config.toml
n_layer = 10
norm_place = "pre"
tie_embeddings = true
init_std_up = 0.0137
init_std_down = 0.00153
optimizer = "muon_variant"
lr_mult_qkv = 0.4
train_tokens = 767600000
MLP neurons of a small language model. Each row is named by its layer, matrix (up: input weights) and neuron, and shows model dimensions 352-447. Each number is 128 + 32 x the weight over its row's rms, rounded and kept within 0 to 255.
After each neuron's rows, "fires after" lists the tokens most often just before its 100 highest values on Wikipedia text that the model never trained on.

L6.up610 [181 115  56 140  90 164 150 107 167 167 159  77 127  76 114 100 175 130 167 186  98 202 108  87 124 135 126 194  82 110 173 140 169 147 148 114 138 154 125 139 202 181 112 145  69 182  91 102 170 110 169 156 171 128 111 107 125 166  96  95 116 139 126 121 150 104 145 154  66 159 165 103 136 107 158  89  71 112 102 132 158 146 132 107 152  98  87  72 171 129  89 137 162  93 119 126]
fires after: "1", "0", "5", "3", "2", "W"

L6.up78 [129 172  95 153 157 111 130 131 138 129 133  71 154 110 103 144  77 165 145 137 239  87 117 108 157 194 139 158 122 130 165  87 126 113 103  67 137 127 117 172 137 163  62 112 120 119 146 155 198  87 115 109 129 100 211 168  76  98 131  84 139 135 138 115 126 135 138 183  55 157 114 181 169 123 109 124 140  94 107 165  90 183  99 139 193 145 165 162 141 152 118  93 116 162 130 130]
fires after: "1", "0", "8", "2", "7", "6"

L6.up2710 [100 135 144 104 141 146  93 155 212  91 129 120 165 173 143 153 131 144 136 165 135  63 137 181 105 157 137  92 149 131 124 109 173  89  73 192 127 121 145 171 106 123 164 120 146 112 162 112 125 146 116  64 126 139 113 145 167 163 134 130  88  72 112 101 126  76 126 109  95  91 125 138 107 126 141 172  91 108  61 124 103 169 119 183 117 147 101 169 145 130 117 135  75 116 113 135]
fires after: " ", "1", " for"

L6.up1900 [148 151 113 130 135 171 159 118 171 116 164 150 132 122 128 132  98 171 170 137 125 171 119  97 129 115 116  73 107 170 100 175 151  54 184 155 151 170  52 116  99 150 170 133 123 145 173 139 115 128 143 148 139  97 194 164 108 215 160 153 185 150 153  89 135 147  99 152 178 119 150 116 100 107 171 103 124 106 136  77 128  86 135 123 108 148 170  97 126  66 140 129 128 144 103 148]
fires after: "1", "0"

L6.up2527 [117 166 123 147 170  82  67  87 148 133 142 103 121 101 116 123 141 124 124  90  40 140 104 154  76 197 115 203 133 127 105 123 140 164 140 122  64 211  98 148 167 120 156 100 151 127  85 149 131 154 159 135 173 104  94 126 149 177  53 143 107 127 171 155 132 151  80 154 107  66 122 114 125  74 130 157 121 104 117 134 168  71  78 138  84 146 189 128 123 106  76 141 144  74 207 116]
fires after: "2", " in"

L6.up1247 [143  85 146 150  79  89 158 172 185 137 102 144 116 106 159 151 157 147  91 146 148  93 125  71 180 126  79 143  97 181 125 168  98 156 157 182 132  94 159 158  67 161 102 163 157 128 128 203  62 171 195 108  89 115 205 173 171 139 167 158 142 160 110  72 145 116 108 131 108  67 151  92 129  97 130 142 102 152 114 177 130 181 179 144 145 163 128 106 142  86 100  94 152 113 165 111]
fires after: "0", " ", " New", " |"

L6.up2813 [137  94 121 140 117 118 159 173 151 141 140 144 112 124 101 107  96 169 115 117  78 166 192 158 151  72 143 112 126 151  88 173 118 125  86 110 183  71 127  59 125  77 153  92 137 151 121 168 135 101 112 153 114 163 116  88 105  91 124 110 142 176 102  82 111 117  76 143 133 160 178 124  75 161 149 155 143 126 195 153 121 134 109 162  67  90 126 115  98 110  79 154 109  98 142 101]
fires after: "0", "1", "9", "2", "7"

L6.up1262 [105  93 134  93 147 148 132  95  87  95 151 142 150 154 140 123  97 139 133  82 151 107 158 152 169 194  84 168 134 113 179 176 135 156 151 155 136 198 102 125  62 130 117 156 113 104 119 122 160 146 150 111 157  76 118 158 123 148  81 130  96 140  73  91 107 139 137 136  87  82 119  70 162 145 146 110 156 162  98 103 144 113  81 136 170 116 194 140  71 124 170 172 129 110 139 182]
fires after: "8", "9", "5", "0", "1", "6"

L6.up130 [118 127  99 142 137 175 146 119  51 133 103 125  96 154 146  86  71 139 124  78 133 132 174 129 138  64 132 172 140 138  86 199 135 131  91 150 160 168 131 141 170 110  85 170  75  97 126 114 140 140 129 164 132 117 146 137 138  92 135 104 127 131 144 120 108  62  65  83  72 118 121  77 108 145 102 138 118 129 118 195 139 111 123 180 134 121 138 152 125 148 139 128 123  60 114 110]
fires after: "9", "8", "7", "6", " (+"

L6.up1185 [137 120 123 150 163 105 141 110 196 186 115 100 113 103  45 128 114 123 108 122 154  99 124 109 127 120 155  96 177 166 131 166 110  89 168 139 128 131 130 123 144 113 145  82 106 127 133 142  76  90 130 116 152 139 159  74 125 174 126  96 106 152 147 112 140 170 129 116 108 169 122 127 116 131 126 127  62 124 146  52 134 131 106 112 177  53 128 126 108 117 125 180 132 146 145 150]
fires after: "1", "2", "0"

L6.up1115 [125 105  97  86 154 110 117  77 153 163  91 134 119 135 142 121 148 160  92 145  94  88 120 110 165 119 118 114 159  32  98 131 131 154 162 143 146 145 171 173  52 152 137 112 169 139 133  91 137 147 117 184 127 134  97 157 118 114 152 173 122 153 175 107  80 157 189 167 105 131  66  83 128 142 221 138 150 158  94  93 188 133 110 127 120 148 133 140 213 112 193 154 143 169 166 167]
fires after: " ", "–", "9", " is"

L6.up541 [142  67 133 111 135 123  66 182 159 126 101 153 149 178  71 141 166 188 125 140 129  80 130 104 145 109  95 177 118 176  83  95 123  67  84 102 108 143 131 167 163 188 109  85 151 149 117 142 126 154 183 182 122  98 142 122  78 130  67 168 106 143 101 140  99 126 134 102 113 114 101 146 103  85 125 120 175 124 127  73 146 122 168 102 177 136 102 200 111 112 139  94 114 115 131 167]
fires after: " the", " The", " and"

L6.up2670 [124 158 134 180 169  84 142 133 146 137 169 117 171 146 104 153 105 149 132  72 125 110 116  77  74 146 135 116 187 160 112 104  81 156 122 109 186 108  58 113 115  64 129  77 132 104 134 172  83 144 144  93 128 129  39  95 111 132  87  79  89 134 164 164 186 132 147 153 132 180 108 177  86 111 129 166 143  81  99  80 146 131 154 123 144 138 100 165 119  95 110 102 138 150 201  94]
fires after: "4", "2", "3", " Votes", "7", "1"

L6.up680 [202 154  68 166 163 103 124 183  93 139 123 115 171  61 108 145 123 157  94 127 159 117 140 119 129 161 112 157 110 170 143  67 138  84 153 169 161 102 170 119 202 133 150 112 109 109 138 152 151  99 135  98 141 119 143 125  94 149  84 175 113 153 138 111  98 158 128 146  80 169 122  96 169 158 122  85 149 120 162 121 103 177  91 131 103  91  86 148 115 145 153  84 145 115 128  94]
fires after: "9", "7", "0", "3", "6", "8"

L6.up1363 [137 110 105 124 176 123 136 175 120  64 218 114  74 157 121 152 100 161 108 124 133  77 122 109 100 132 134 125 136 116  96 142 151 133 118 118 108 137 125 117 110 139 152 130 169 122 177 127 121 118  95 123 146  87 163 144 119  50 143 148 204 155 137 134 155  88 138 122 135 157 164  62  96 119 120 169 152 139 128 147 136 147 102 107 118 165 146 162 179  79  80 120 156 155  85 147]
fires after: " |", " ", ";", "1"

L6.up2554 [151  98  89 120 116 166  76 156 126 151 137 154 104 118 155 166 119 125 195 147 150  98 150 155 140 146 127 178 120 111 146 144 102  75  81 137 103 112 144 140 103  93  91 149 102 133  88  91 152 116 119 113 109 126 100  93 162 101 135 153 103 107  18 114  70 126 109 195  77  97 154  89 137 146 106 163 178 157 173 148 155 139 135 124 140 100 100 126 109 160 150 171 122  94 100 116]
fires after: ",", " in", " of", " Cross"

L6.up1109 [135 107 137 125 117 125 142 214 122 145 127 110 144 106  69 126 136 154 166 134 119 133 175  92 114  92 150 122 106 128 118 126 175 165 178 114 106 154 119 126 128 148 129 128 126  69 111 194 138  87 146 151 172 142  87 136  69  93 154  88 127 127  84 117 114 118 136 159 130 111 105 137 174 117 147 118 179 119 147 134 109 144  93 106 160 129 138  91 130 186 186 120 163 119 125 121]
fires after: "0", "9", "5", "V", "7"

L6.up2154 [169 103 189 118 147 209  84 101 128 124  75 125 102  83 115 116  97 175 175 107  73  88 103 170 105 215 129 130 141 126 127 130 126 128  59 111 129 121 128 189 141 142 142 122 110 112 118 113 156  81 132  72 142 157  97 184 156 124  98  78 143 146  68 163 163 111 137 158 147 186 150 137 135 100 125 144 113 116  13 136 178 162 129 165 153  98 167 160 145 176 165 154 144 113 125 105]
fires after: " ", " D", "d", " c"

L6.up9 [ 77  91 125  88 144  96 152 120  66 171 140 134 137 106 108 176 128 150 162  87  81 138  86 166  85 122 122 107 134 107  71 136 111 128 167 152 126 109 114  97 161 141 139 175 135 117 146 144  97 115  95 145 167 198 127 112  80 138 118 107 115 148 171 145 122 119 160 156 104  38 186 121  50 174 125 133 122 110 159 129 104 122  92 221 108 181 114 154  88 176 138 122 143 153 123 107]
fires after: " ", "1", "5", "."

L6.up89 [152 167 125 117  94 104 128 136 118 175 125  82 150 123  76 170 153 115 131 208 135 105 126 126 113 207  55  74 195 145 113 156 132 109 137 117 126 218  79 120 116 182  59  93 120 169 179 144 137 115 109 148 148 161 171 122 138 119 149 137  81 135 141  71  81  93  71 202 162 164  85 123 103 119  91 137 107 145 116 142 142 140 156  66 118 123  84 152 134 160 126  98 143 134 231 132]
fires after: " was", " is", " were", " are", "'"

L6.up1761 [ 58 149 121 138 114 148 124 186 156 126 135 148 140 117 148 116 171 177  59 148 159 174 119 136 148 102 128 134 154 136  94 113 178 149 124 150 101 133  55 134 173 168 118 116 165 141 181 102  79 187 159 137  91 143 157 104 123 188 104 106  69 134 100 145 158  52 133  91  74 135 146 125  87 133 186 130 103 125  76 165 128 154 141 102 123 134 101 128 117 144 175 161  75 106 143 121]
fires after: " the", " ", "1", " in", " from"

L6.up1239 [130 128 106 173 114 199  72 123 152  62  98 164 192 120 140 232 113 143 166 140 215 137 125 134 134 101 168 136 103 132 166 128 138 123  84 147 141 108 109 117 129 170 119 155 140  94 144 121 176 151 131 167 136 105 169 129 114 188 154 121 154 210 129 125  83 106 136 136 120  90 141 103 102  97 157 127 133 135 136  57 128 103  95  92 195 150 124 146 141 118  83 122 122 216 117 197]
fires after: "0", "9"

L6.up1757 [ 54 172 171 140 154  91 154 106 163 157 109  66 142  76  87  98 114 132 183 158  94  75 157 130 107 151 131  88 104 126  90 118 133 131 102 180 193 159  30 146 131 116 200 191  82 105  98 215  88 138 132  99 143 130 111 155 152 126 151 159 122 163  97 150 104 124 118 169 120 119 134 150 108 166 124 183 101 142 151 134 125 135 144 133 127 115 138 173 139  91 158 168  73 144 100 145]
fires after: " ", "7", "1", "9", "0", "4"

L6.up2060 [150  44 126  83 106 143 128 189 119 161 121 179 139 119 153  97 130 107 152  84 126 133 199 105 123 112 137 131 113 128 136  82 178  97 110 170 180 117 102 116 143 128 116  61 186  41 160 110  95 150 122 120 173 109 117 132 116 198  89 129 132 108  99 119 169 109 154 133 114  77 136  99 106 149 147 153 152 123 125  71 143 198 107 122 164 134  73  79 141 179 124 126 105 124 124 147]
fires after: " the", "'", "1"

L6.up60 [ 88 122  79 115  95 141 185 156 154 104 135  85 123 121  84 101 140 102 188 107 142 124 105 175 176 135  57 127  92  71 133 165 117 105 106  70 136 156 124 159 115 135  76 115 174 174 131  91 126 141 194 165 137 170 141 185  68  62 128 139  98 135 134 161 133  99  53 148 119  99 150 119 108 169 114 144 157 165  83 168 115 133 140  91 158 117 180 124 208 143 131 114  72 161 177 113]
fires after: "2", "1", " ", "-", ","

L6.up2651 [152  92 130 130 159 180 170 145 204  81 182  95  78 126 152 141 118 161 120 115  95  44  70  89 109 166 151 169 123 113 163 115 163 144 111 140 139 103 130 141 167 141 108 126 150 144 138 127 103 178 111 152 159 178 157  80  94  86 123  83 154 124 138 148  72 174 156 130 152 152  97 112  89  86 156 121 163 101  98 156 140 126 119  99 168 144  96 141 128 138 141  43 151 107 125 174]
fires after: " ", " the", " |", "\n", "The", " ("

L6.up1971 [202 111 150 106 144 156 124 111  99 149 124 119  79 106 121 165 139 171 154 156 130 156 107 117  72 129  58 128  85 146 155  67 102 156  54 173 124 134  95  94 149 124 130  58 172 144 152 153  49 134 115 131 174 111 156 131 107 162 105 202  91 141  91  96 124 168 104 161 141 163 224 145 107 137 155 137 169 123 111 121 186 128 178 112 155 132  93  61 162  81 115  98 138 120  97  83]
fires after: " the", " The", " of"

L6.up1885 [180 119 105 172 148  91 164 111 108 141 170 154 157 161 165 176  47 112 155 134 125  64 126 113 162 128 155 153  78  74 141 130 152 147  87 173 105 169 147  99 145 111 132 196  61 127 101 176 168 132 141 152 133 110  86 159 127 111 168 117 158 121 161 139 102  44 130 172  66  85 141  85 136 164 105 149 172 120 140 137 125 106 176 162 149 168 113 112 151  92 134 124 105 188 151 172]
fires after: "0", "9"

L6.up1517 [159 126 146 107 107 148 132  71  83 173  98 110 135 128 126 102 173 159 166 108 157 132 126 106 167  81 142 128 101 126 115 112 163 139 167 127 140 121 100 184 130 139 152 179 112 116 137 106 133 163 130 195 126 112 117 111 120 119 174 106 101  99 163 190 183 132 138 135 103 117 170  34 117 142 188  95  71 132  92 166 141 183 109 133 124 184  66  84  95  78 124  99 124 107  91 157]
fires after: " ", "0", "–"

L6.up1026 [153 124 138 111 132 112 134 119 121 148 145 132 171  74 131 123 154 146 105  48 123 140  55 110 163 191  86 161 131 191  53 201 129  77 176 136  91  86 142 111 124 101 132 165 140 147 103 143 137  98 125  52  95 121 101 107 121 147 136 120 128 160  92 137  98 109 139 127 145  92  48 152 104 163 103 167  75 148  99 129 107 170 133 132 155 125 155  92 117  86 140 177 108 148 141 115]
fires after: " ", "1", "0", "′", " High"

L6.up3004 [201 128 212 131 101 145 132  65 143 153 107 159  98  91 112 140  94  91  61 156 129  96 105 156 157 143 173  83 107  84 142 143 166 114  93 116 134 125 154 150 109 163 171 123  81 116 134  86 172 103  97 146 127 130 122 141 117 115 126  85 130 109 140 193 122 133  90 115 113 125 128 143 130  80 103 163 114 130  69  92 182 110  87 155 160 125 143 156  97 146 191 120 154 171 177 116]
fires after: " ", "0", "9", "d", " Ref"

L6.up341 [110 129 153 171 142 126 124 161 112 165 163 143  79 147 133 146 144  95 173  90 124  81 136 160 138 133 136 151  14 142 111 134 177 162 136 129 142  93 126 124 170 159  94 161 123  89 130 122 120 122  87 131 153 133 114 136 158 134 110 130 120 177 136 143 120 102 189 150 117  80  72  88 117 157 175 103  88 116  87 115 197 149  73 191 109 156 134  95 132 101  89 177 149 164 123  96]
fires after: ":", "0", "1", "3", "):", " |"

L6.up1988 [139 164  65 101  63 143 144 141 170 155 143 100 122 126 124 100 110 138 135 116 144 183  95 117  84 155 137 169 132 154 109  92 144 115  98  78 102 146  97 139 171 139 165 157 121 187 155 150 197 128 112 102 142 117 129  15 135 106 139 142  66  86 102 156 136 175 135 125  95 119 127 164 179  82  79 164 148 109 139 106 220 201 145 106 113 127 138 101 185 132 137 221 127  93 121 117]
fires after: "1", " Al", "-", " al", "2", " All"

L6.up928 [143 174 148 109 107 106 179 158 114 165 203  55 147  72  72 101  80 122 101 114 129 131 150  63 177  68 143 122 133 141 142  92  91  74 165 133 121  93 145 130 177 172 122 121 109 109 134 128 138 106 124 202 159 122 131 127 105  95 100  57 142 149  63 100 112 150 165 132 158 127  85  59 180 110 103 110 131 166 145 147 117  94 200 114  89 111 133 106 117 152 123 112 189 139 167 133]
fires after: "–", " ", "1", " Apps"

L6.up1174 [125 118  84 111  87 158 121 143 160 103 126  76 114 104 169 224 123  97 177 139 185 126 168 115 126 125 124 106 171  66 163  69  70 149  65  60  98 104 117 152 108 156 112 151 150 106 116 133  91 122  87 103 141 152 175  61  92  68 114 136 141 152 156  68 112  69 117 161  80 133 113 176 124  96 140 116 120 108 104 137 140 102 113 124 155 100 113 187  73 173 149 118 118 131  84 162]
fires after: "1", " Al", "5", " th", "2", "th"

L6.up275 [100 132 134 107 106  99 155 138 174  60 131 104  71 124  88 146  75 119 138 128 102 134 133 100 154 131 126 132 156 173 138 123  88 134 111 114  97 161 114 115  78  49  95 142 133 116 138 178 164 115 165 156 162 162 152 129  50 225 149 120 139  90 161 158 192 190 119 151 189 162 127 106 108 156 145 134  95  76 147 135 106 138  84 151  87 170 131 134 133  69  87 138 133 121 167 134]
fires after: " ", " the", " (", "-"

L6.up875 [121 120 149 200  91 115  72 167 107 160 176 167 165  45 111 131  74 103 157  90 163  87 133 139 170 162  96 113 117  90 116 133 126  70 135 126 175 127 179  98 102 138 154  89 134  99 183 224  84 114 132 164 154 133 143  63 127 221 161  55 130 132 226 123 167 109 170 114  83 123  84  99 100 157 176 112 103 176 129 178 144 134  54 108 138 132 113  87 110 146 103 168 115 191  59 138]
fires after: "0", ".", " ", " m", "/"

L6.up3050 [ 60 169 154  79 101  84  82  95 109 144 120 115 124 103 183 144 101 105  65 135 162 104 161  75 133 152 112 110 151 110 131 135 164 115 116 122  59 138  70  98 145 130 163 182 152 103 145 122 147 194 148 112 117 121 131 118 136 128  99  95 152 140 130  82  91 196  87 104  88 136 121 134 133 167  87 102 114 175 165 142 102 117  78 139 147 136 141 115 128 140 175 117 184 113 152 132]
fires after: " ", "1", "2", "3", "9"

L6.up830 [168  99 147 184 186 200  73 144 129  85 122 108 114  99  97 121 142 135 175  99 126  39 111  58 135 109 106 113 137 136 124 133  75 144 113 156 105 155  78 111 115 169 166 182 130 106 156 185 116  43 124 143 154  71  86 104 102 162 132 129 131 138 119 101 114  64 186 103 131 106 139 204 152 103 113 121 131 117  72  57 105 109  99 114 183  93 114  81 160 164 125 167  84 122 163  91]
fires after: "8", "1", "9", "5", "3", "0"

L6.up1942 [ 98 124 152 123 132 175  83 119 120 138 173 166 125 110 121 171 118 146 135 146 113 122  96 156 128 135 116 156 150 179 130 124  90  99 138  86  69  85 126 185 101 158  90 166 135 127 133 178 130  79 141 129 166 149 153 115 116  87  84 140 130 121 233 118 116 131 128 114 123 146  88  58 148 153 143 125 129 134 137 127 150 163  83 101 138 147 123 159  63 102 141 178 152 145  96 122]
fires after: ".", "1", "3", " ", " ^{[", " ("

L6.up574 [151 129 138 103 103 119 134 204 130 115 140  67 188  71  69 138 140  72  96 171 126 164 134  98 163 139 167  95 154 129  95 158 132 192  46  88 183 109 159  93 139  91 111  97 167 137 173 101 145 162 107 121 123 113 144 127  97 122 176 173 154 134 104 114 127 178  91 154 154 119 152 123  67 132 140 135  89 135  93  75 120  96 139 159 102 133 146 144 121 173 101 120 114  88 131 156]
fires after: "9", "–", "0", "8", "4"

L6.up2529 [120 142  83  85 145 179 101 156 121  89 111  61 159 124 113 131 104 148  86  95 148 156  87 161  91 165 120 135 184 161 123 139 166 146 139  57 158 132 139 174 176 130 156 155 163 137 144 137  97 162 150 187 151  96 147 124 150 188 133  87 139 144 130 132 129 142 203 140  96 126 108  92 154 163 102 140 124 174 108 159 200 116 115 130 127 156 148 139 166 102 102 133  88 143 128  71]
fires after: "1", "2", " an", "-"

L6.up791 [189 103 101 144 161 141 115 128 107 203 128 128 152 118  78 140 202 127 160 136 126 104 145 121  68 138 124 138 149 167 136 126 148 198 127  53 110 111  80 176  86 105  57 114 116  95 164 146 126 159  97 110 164  66  86  93 168 153  86 120  81  83 110  95 129 124 159  96 114 167 116 131 158 114  80 148 161  85 105 143 140 136  66 111 144 157  94 184 131  64 182 156 110 154 125 189]
fires after: "0", "5", "1", "8"

L6.up2991 [177 140 140 156  95 123 119 174 130 158 175  78 119 115 181 139 131 155 109 114 124 187 106 113  83 107 150 169 109 112 150 145  76 152  99 119 143 119 115 111 124 160 106 115 113 127 143 126 127 134  79  93 109 139 101 132  67 158  82 101  67 140 178 137 142 157 108 132 126 120  72 120 148 121 113 136 137 104 112 139 127 141  75 128 103 103  81 127 104  80 161  78  96 109 105 136]
fires after: "3", "0", "6", "5", "7", "4"

L6.up1815 [159 128 113 108 142 117 118 129 171  79 137 119 134 138 136 217 117 126  91 166 140  89 119 141 116  72  99  44 136 166 184 117  98  77 126 157 100  88 143 120  97 125  90  92 111  20 180 110  83 142  73 148  73 164 115 121 145 176 134 107 154 164 154  75 118  66 157 120 154 104 127 151 122 143 153  96 175 100  72  91 180 101  97 110 119 151 123 157 181 137 111 124 134 108  16 105]
fires after: "1", " M", "9"

L6.up2709 [145  75 141 144 112 138 153 140 176 139 173 137 118 135 129  90 157 150 106 138 150 153  73 140 159 138  93 144 109 136 107 141 152  93 115 109 109 121 142 144 109 130 126  99 166 147 200 115 146 122 130 142 118 175 130 154  80 117 108 126 110 157 140  94 134  93 161 159 138 192  94  79  83 113  91 157 161 115 157 144 111 136 121 140 118 131 141 123 106 117 134 116 163 134 138  98]
fires after: " |", " ", " of", "0"

L6.up2374 [145  73  77 192 164 138 110 141 173 141 162 117 101 172 100 154  60 145 124 137 103 161 160  94  77 163 106  79  87 140 154 111 203 153 111 159 122 112 113 151 136 136 120 131  76 128 113  94 129 163 118 119 183 101 153 138 108  86 168 164 192 138 126 179 119 153 215 163  90 123  89 168 102 117 174 115 148 145 140 108 152 112 114 120 146 117  85 163  70 157 148 158 131  94 188 170]
fires after: "9", "0", " C", " University", " c"

L6.up591 [ 55 196  92 138 146 127 122  95  86  98 121 103  74 119 170 106 179  88  76  65 170 131 182 101 138 118 108 116 137  92 148  90 118 119  50 157  99  95 112 115 161 126 143 134  92 149 135 120 154 180 116 147 115 123  80 120 161  77 136  90  92 106  93 152 101 124  97 106 185 114 158 123 139 136 161 132 167 141 138 202 152 137 128 103 146 125  97  85 154 121 136  93 106 180 161 155]
fires after: " ", "9", "1", "–", " on"

L6.up2071 [162 110 112 152 111 128 112 113 205 148 134  84 183 113 152  84 170 117 139 148 126 145 144 148 137 160  95 145  41 100 120 155 153 150 195 118  88 118 133 148 141 159 119 126  82  68 146 150  96 102 112 100 130 199  91 193  90 142 124  86  94 141 119 115  89 152 124 111  81 176 115  85 169 126 119 127  96 129 131 104 141 113 123 119 129  30 156 134 140  98 151  90 163 141 130 134]
fires after: "0", "5", "7", "9", "8"

L6.up2519 [ 76 122 108  92 147  97 146 138 194 138  69 122 111  76 116 170 154 138 104 124  96 163 162 159 139 113 111 125 153 160 131  95  94 109 100  42  75 140 123 144 153 153 162 117 134 134 127 126 104 207 123 106 167 103 146  93  99  75 152 192 143 170  89 154 111 152 132 114 123 185  28 144  77  82 110 108 100 119  96  84  88 114 146 163 178 101 143 137 123  79 124 146 131 128 157 110]
fires after: "1", "2", "4", "-", "0"

L6.up1046 [144 128 150  79  96 115 131 150 146 131 118  87 147 146 119 161 101 127  37  92 101 130 117 173 166 133 131 155 102  71 104 100 156 119 105 127 145  98 104 142 120 121 190 101 115 152 153  78 145 183 155 160 109 130  75 145 120  75 149  91 142 139 119 116 106 133 170  84 197 125 134 139 119 135 169 112 175  96 138 106 112 146  78  97 126 115  83 141 125 131 131 123 175 111  78 198]
fires after: "–", "0", " ", "-", "9"

L6.up2461 [130 102 144 182 116 164  94 178 106 138 130 174 128 120 178 139 149 159 165 113 105 127 145 103 155  86 176 165 187  92 133 122 119 101 139  83 157 109 156  98 123 132 146  65 100 161 139  93 131 184 115  79 163 119 134 155 179 122 116 125  95 157 148 139 116 111  69  99  91 175 140 182  73 134 133 130 189  78 122 146 129  89 100  71 171 111 112 160  87  96 150 142  75 122 182 160]
fires after: "3", "2", "5", "4", "7", "1"

L6.up2163 [147 126 120  90  95 110  66 147 190 122 140 112 108 178  68 111 143 131 133 155 121 154 138 147  94 141  74 121 136  66  97 128 138 181 149 117 139 182  65 137  66 153 169 133 112  82 109 130 170 169 112 117 154 108 119  78 142  96  55  88 134 126  56 147 111 128 145 172  91 122 159 135 172 130  90 196 103 126 133 119 156  92 108  86 153 157 148  71  97 149 167 149 127 166 141  77]
fires after: "1", "2", "(", "0"

L6.up1257 [151  93 122 105  79 103 164  89 185 163 122 181 108 141 131 129  88 202  91 109 147  83 165 181 191 153 165 166 146 141 149 142 154 146  93 108 169 128 122 171 121 110 134 116 155 138 127  83 125 150 151 186  81  98  83 158 104 189 135 154 121  65 134 124 143 141 176  59 159 197  54 187 149 171 173 113 143 112 157 118 134 184  92 105 192 123 141 119 116  85 108  73 103 110 197  99]
fires after: "0", "–", "-", " "

L6.up2411 [119 177 107 126 172 113 126 126  91  74 161 127 167 128 156 144 103 143 112 137 140 134 121 182 191 123 171 173 145  92 166 135 123 127  84 111  90 134  67  86  67 157 157 140  99 109  74 119 124 152 168 155 137 116 151 144 126 178  58 133 154 154 109  54  60 140  99 133 123 114 123 125 131 168 118 102 138  80 123 142  56 150 108 146 165  82  55 143 144 183 132 112  39 135  97 109]
fires after: "0", "5", "1", "7", "6", "9"

L6.up1076 [ 86  98  98 157 116 143 140 151 125 135 131  95 218  77 150 163 150 146  92 154 141 125 107  84 120 206 116 108  97 106 128  87 116 131 122 132 125  89 144 119 141 122 170 115 172 134 135 168  57  85  83 114  73 159 153 153 150 102 109  36  99 197 139 106 104 144 114 133 130 143 123 136 128 152 166 137 112 170 142 156 192  93 121 166  95 153 140  76 142 105  89 104 107 138 173 118]
fires after: " ", "1", "\n"

L6.up2421 [ 99 190 142 128 183 107 113  91 124 125  98 107 127 131 152 135 117 123 149  79 185  83 124 137 135 155 139  79 214 175 143  52  82 154 155  65 123 109  82 126 147 166  65 123 132 148  94 147 168 171 137 112 129 100 187 132 141 103 112 103 138 160 141 132 129 133  89 171 160 106 134 147 161 116 111 155 106  66 140 137 136 118 161 171 104 132 155 141 148 131 147  90 192 147  91 141]
fires after: "2", "3", "1", "4", "5"

L6.up264 [116 134 126 183 143 136  87 111 144 148 134 100  82 119 107 122 115 125 141 120 124  26 181 126 163 128  83 137 145 165 123 120 186  90 101 121 112 139  95 132 114  98 108 133  98 145 135  77 126 171 126 133 144 204 159 141 177 106 130 162  52 143  78 110 170 120 146 102  88 114 160 139 153 142 149 107  83  98 166 138 104 173  97 155 136  97 140 133 158 131 102 191  73 160 128  96]
fires after: " of", " in", " In", " as", "9", " by"

L6.up1982 [171 123 108  86 188 113 106 102 107 126  59  90 188 139  81 135 176  91 140 111 101 118 141  92  81 164 149 112 141 109 176 162  92 133 139  62 163  92 124 107 125  93 107 116 127 192  81 119 158 172 120 113 104 186 126 152 142  98 154 143 121  73 106  88 144 133 113 125 161 114 131 153 141  84 141 183 174 123  89 126  84 114 159 113 124 117 114  88 113 155 153 127 125 141 114  88]
fires after: "2", "1", "3", " ", "9", " number"